MLP neurons of a small language model. Each row is named by its layer, matrix (down: output weights) and neuron, and shows model dimensions 32-127. Each number is 500 + 40 x the weight over its row's rms, rounded and kept within 0 to 999. Numbers have three digits each.
A block is one neuron, or neurons of one layer that tend to fire together. After each block is what it responds to, as a language model described it from the Wikipedia text at the highest values.

L7.down259:502455451456502547565408491478529571514469520460519502492523480462530458476493502473500550443506546485545514454536556516481501517517527418478531519552545504490539471494493604504524583510493494444527520439455447524540470518523443512530439468384468519513473492539553517558509526513472469537
L7.down304:526510455483483532539508534461512527478542487447548461426533485447497400505545450541522490491460527515540498451499538484483529521497534436541522501499550590482392546465458520498475506492462499477396476534529468572545470438481508552538473530465443602497483446484423438492525464519500519464
L7.down318:497556509428482482583553441404490484481430484555515474396495488511492455501445476493578564484466550447487525506529509510523508535570463439546493500481446549467566470450529543478422541505494481510449460523500540569470541479423444460504474507478510515490545484528442516519493514497597502516
L7.down453:531486440478479568516479498517543483557528454509536543506553553447488497474522538534463451472478508458529532524539503562473505425529567544436498474550487539484504469446440569506499454456414486487496529555473491528456475499549511564518532576488489506441475507438509578489536558530489483446
Word-initial prefix pieces. Separate first pieces of longer words, mostly prefixes such as un-, re-, pre-, under-, as in unstable, reused, rechargeable, plus word starts in chart tables like Euro-.

L11.down61:565526454460433522617492444471451480457534529491510513501515524512476495559501514455531454543464532482447584413437505551590528470589485485496500495504474507502456477553506455490501471480430486482544486515422536484527500529537492489480514575478474534488503513481544520581493468467498463556
L11.down302:517463416580513514506487538543486471587522455407524445449466570529497471552510531493514458462521463540536502483519464506448563562495517432522547544508508477431481487569436455466592436412481560475519501551503513509467473513471501505483444608532450506545502440486476503442529486509498551543
L11.down573:485456426548484505580400451507434441442506461578477411496474486479510507482419438400490451593553493542496504497541519460466541432466535524485483449529535533497495567473531497491506600524516549535457575523497505532570499531525500524484464432517515513515484537584437582485476435451432530542
L11.down752:475559430522568524537509562523421494483467471496462514477526459476415539439479586481498443512553491527506526495603466506518495458501516480461406489467462431498506513507519552486458494490453540424473530475491491542467566487525440485475502509503470542511502425434507475480475422448495555494
L11.down772:462509458518468537547542532478501455517477495491477465488501529484510385585478495417515487458480545493531476484511542472432422494451504504455430515497460494476500395505504468464507424500537470522511495459517492455541550548522588535590462441483498407517474545515468435521451453521545419563
L11.down774:461585477479489539478469465449517518492482458511480536541455533453490419529453437554554450397530460577430519550599485490483486497565492532527534452515505480496491472478538455544491534478500553511473511548518512513486532459516465549498502489506525516479476474503543454470456520454576574492
L11.down777:568479504584548506501460548547503504478598469547503523474468469528527577521524476553431493518516466506481562487543460511505528477524473404497527517420536516537544476499516565452443532463465459477504479511538525428480466478487477483451486535525451474484469525486496606570563519495553488512
L11.down903:463482512480528536445527542502477463476535379508429502509554504511534536516523469465510465558431543420444430502527469468506506489582515556520484529548502473561510563522486476498488450552542421468525483532515545498480530488466561500509503513559464493479531464540485530557523511535456511597
Verb start after subject. First token or word piece of a main verb right after a named subject in narratives or biographies, e.g. re(joined), inter(rupts), was.

L8.down1:461508401500495540395507529514452532553433531445533522413529485495461513485467456443457443526513482486583526468529607471490445443468535503515479534530534454479600481497555486461486466550546487466442426496460408497586505464478577521534515414476499476532525508549495505468443508533493482465
L8.down1021:495532430460505564497551530546504552420506451487544499517524445518494518516599503497489601447582506495525482542501493500466474470494568442475498487498515432498571546493482503526485479486590460559540483457498475453427563429538452534501514509522534439496504545492502493535489484531560518496
Split verb beginnings. The opening word piece of a verb split into several tokens, right after a subject such as he, it, which or who, e.g. inter(rupts), en(joyed), un(loaded).

L11.down147:507511538506423522457428498462443468504524532536488533444496527520508486440454472499460406573432519447607532527508512567558535455531549487484534509480476489520576521525504591523529465473504555477458522465516490534466533496456501496506465447570459531501504502493531536485521510494431487505
L11.down329:470580525591456479451502459517461478523559550446501567479474487532476456463554436544462515494432515525519421516515417503498422463475550509513564476506447487423457544502559513425530493487497552530472503543518535493508507467492482501494543586489511472502540446506539405487483541492503454507
L11.down452:491430489503513531466533508517553350460492459497466519439394503507484505460518501483552509434485516498475535547476497505510410505478528594542484509531516493548465602499481497532460469479476460510497478478522478503471549484483501466505516470442507571579487474534543497488517460447503473517
L11.down474:495549544478444539423487478471590520492519476444470465556503517541455529434502527518542516476460448534563472496459500467524518511546454527494521512541487505504471503503486432542475482422543520453494439501508508521488459473461509507516385507513522479513445536461482410540552528414526503443
L11.down582:484455510539441424502514471546462525529462474470523492426513524521486532460463507485454524543544482520498554520485494530466442461483561498571478559441501471515465517420597421487536422464489503431568489494497453619585448528491490544465545496431548469499465491524465399452544498512469509522
L11.down705:495477471508475509487515546528481492430481545484485491528502427520501494447496557468465512513506539472514571488567538466461598485473483481514491456460591483513435463539423520519528596466475577417571544506467483552477520542591567484456501517451500541457486523503557459491490500474485453467
L11.down821:463491492492448487495506464515462531534495459550463443573522568399515462480432534491561455551478557502552467553528596519463465543501494469495533535541506476489506448581528521535485472458538472474471542501494556533461493571517485459500490444556457527459559464481574520415477517446493473470
L11.down1006:506487514426467499529525501512479472507516526456505486555530499432456484448452492465535549528549489464492511387505420502490553450400546558487501402463498511537523452409520515487509515516538440498516509478519479516591431544509497537481403504501458526505495516549416530504496483506527550397
Clause-start subject or verb. Start of a new clause in narrative or biographical prose, either a subject pronoun after and, however or when (he, she) or the first piece of the main verb (went, re-took, w-ounded).

L8.down847:506477492622414431464520507521527455462474478482478439522502541444579534506491441501534540571533528436476508510467547490501511455524500497505489478516431504575545502492520485460482548501509468553577499413549470535478505486575566499435445528485513589508513425471514448497491573565503535525
L8.down944:501479429535456594451474556523491460408502490434558431544426456505538515480527400494544505567488430511533504514430477476497507513512431528494537469485515455569478520497512475477445572479516545498494473530548498518463543553513512483457479498482445495504527466508471445445517509448515487511
Music chart and reception text. Word pieces inside music chart tables, album genre terms and critical-reception or award prose, e.g. "Oricon", "Top 40", "Hot 100", "hard rock", "reached".

L7.down236:490612549490441557553538515514518522498538468489476504532513585444535439578553536554505506480548440447572514553453474532483533553515506508528445507403497492498482459503408563464503510493520445463487524423520515382460478512515513498470491492471521438525510464473517515516456511515560415545
L7.down418:495493482418488455475518456528514553515512534568497518545550556406491436490538545526505502506509518519471516512480448493499470524551567568521523551497548476448532562590463548508497513506603492617518563531588526490522510495421506465494497422513471445456515520450534500454565478531474536583
L7.down961:460552485510464527481478483488466473507484454470476526583570508461485506477493485538512465505479519545496599574516522497431488494474422520495532472460530492523479469564384577508473529517548528432454523537548491440456529485437491509475457468473469477490552491525497541446524508492572476500
L7.down999:538535475484514459546535500515503534542546477522523477529520472519466446505534442504464527487511454498581465591510550606542523452499458471455516507530558477440486447486454504516441447513574503464481499554458536518446480521516506535498473509539533492537486504444408454537525481484432459492
Start of predicate verb. First token of the main verb right after its subject, often a name, he, who, or it, e.g. play(s), pract(iced), also, left.

L8.down679:494466539519481520612500529518511516512453443454556548526490524497451555553497488558552436434505472573535525580547489471466493478493598437500467542479488503454503445465524513470521562463557474452451453545473450432538492514451484508500501498410421517554539510522524473465419480492478589497
L8.down681:565452535494494483561472562532442482526414437526552558535498556488407557553538505488553492503491520536505459516546437481443518521497531467431432458543500445518558434489432463464560510487547466479458484527496444437552562503501515464518416492514519454530492480531510475440533433476513476503
Clause-boundary comma after statement. Commas, or a glued comma plus letter, that close a complete statement in Wikipedia prose before an elaboration follows, e.g. "hearing is good, superior", "grew quickly, mainly".

L8.down85:485450499466500574497507524531493520490479534515544467492504453496494494489533528510472409529526475579498538457505469476480518353509508430450529546565458470484523534466456452437514511579513582472499516591571541499553449508516440505561593459514563524455515479480424509520426546424508480451
L8.down235:588518530497549485551435487541464549546503475482475482530492524582395511506509464442543486517577481493529442516535548456442525423576589505504523525452460584478493498414507515509429455445475495515504530511516486491504492415541497493516469575472540520552476505498521449492521508452457497439
Pre-verb adverb suffixes. The final piece of an adverb ending in -ly placed before a verb or adjective, as in rarely, nearly, quickly; sometimes also, previously, or who ahead of a verb.

L7.down134:488509547572542483477541540542540545491453520483545522518465509515520531496534502535528590533492466440451483482463516597560506473442541443383463530521537484477524500498457531499493485518486491495414515383446512580540520494496513467507513463466502521492542512481476481545425498459521480461
L7.down171:500517515511443447477434549474455581469421410536516478494472476548574526543490453540486517543455490512535538547494513505554511504434536541459520480493542479486437506448501469482485471582467500534496545540525492505567445471418497509533482480483475518523622475571539487519510471451465533476
L7.down393:493473546453425471397425518502498488469463448514547446453524477488515549519554450536531509546512460551482486553549489436566510475487514513570480539573555549484517524491402523521469480426466539499482533513485442511384533559559535495498447440528509563509467522487513448432476533564461556512
L7.down914:520515542486468485480461550462515453436530535491497486544502511445513520431529408549512565493496479439482499521433444542496554494497532448481560551433498503448503547467499465555509538515448441468542447530531471438545489460521512512533392534512464491506540474464535488491565492516484482491
Wiki table and heading markup. Structural tokens in Wikipedia tables and section headings, such as pipes, newlines after header rows, closing == on headings, and header words like Album, Score, Total votes.

L11.down50:471480388584460500523503514479432537519527505522463514502465505440434465517434540576504517533456509585495540501521562521487514482472472463487533571469503555515476481526452478522414504476503499514481545443490506559481485481555488507472503524566527500485468485490529510527508483557544461439
L11.down81:442479479593539612485554440498572476538463513484489470455494520457518449486430497494574511582468523438516508513520467504466569471507521455550477535471541433435529539449414488506534536457542479433428514514514490435463486490451515468564461499508498455498502478504511554471530513422530545474
L11.down92:500459457449484549535462383522486509555530493479583504524488414455519569420495470526548472584443493506531546538558477532564418471554477514455469507522488445493483470446501467549452538470528470511536475485537493509461505438428448512545500529570517536520530442564506554560497507498472489521
L11.down140:444511515569540475420435525517479466459429502591539566421449438445509526482465482491484573543512499396512496506548477608564522491515499541488474479478496495537632471500522513496507472454511541457459517545490522525506534401457498537494507507506531487438464465481445542514541550520474489458
L11.down764:515480536513501521508497415506480468457501518527506502475502535508518453470606488504554592554471434450468440457544494469489518561509464530468492493549399430473505468464483462490439444488524502460508474509493487524500452515525545527543555464525505504483452532502564399534494449537450483432
L11.down877:536497545535463524423521490481459491516530447386506447553465536478513477446468506539503399469514499486513480538510548514468511544480488536477475554535472457440476532532493494550573480448518498479440462431446502466475502558507491439541563509476493524505551523509502499571539439417558513536
L11.down891:480503481522447491482517544464542485561454471530462451414479518502531531520512458469545509544516494539441567512545511459539535495504459521433566546584525517460481528498444428561489461515488486415486543435511485481487500524482432541536532480541556546505486502450494521415498536492539529550
L11.down936:464398541516474514549555568488496489445438506526472444470501515443503536511436506496469511476432592492479401542494505560508501452546453495509443531521503518500542454472479499526448456478448479463531559473557525484495482463530597589455494492471492501463471488433543553443477543536537512495
Before a coming figure. Words and table pipes just before a number or result is given, in stats, ratings and sports text: "an average" rating, "had a" population, "scoring a" goal.

L7.down224:535468449457517530489577479492510491547475523534552419592528471461506512507505473495438481496512568566468460529570492412467563535370516469581488575576483483552470504514462566582561510490530496488500539436457554460531550558465550533551531573526517498483517476496565479439482510499520445490
L7.down231:555497525540499402582542521558556539617482528483549562482510509442476554583451505539491499562512526489497550482511481462496557462475548507524462467493497513490501478477499528520480573498412485488545508538418459439517487571450460514456450458506509503480546437513498512520528516431430490486
L7.down554:553560480481497490525569496499536485563476457472437501476498467557529539482563519505484545528448456455425515482513553479524504505437508492510463523487515458493567468481519547441560566441475479490497506552450406488479573472500450525462502442471466499518555479438515547522516498524482458502
L7.down598:525558560493469495447446403552504505479573569543456502503527554490520448595597513484538495493484508461427480469515484459513514424449481467509457442478419532438517533481479535509478471453494556510473481478476460520555526519525463499484488503514475487469426473485510496535446403501468536546
Ambiguous word-start "he". Short tokens at a word start that could be a whole word or a prefix, mostly " he" (pronoun or he-art, he-aring, he-ight), also I(mpact), comb(ined).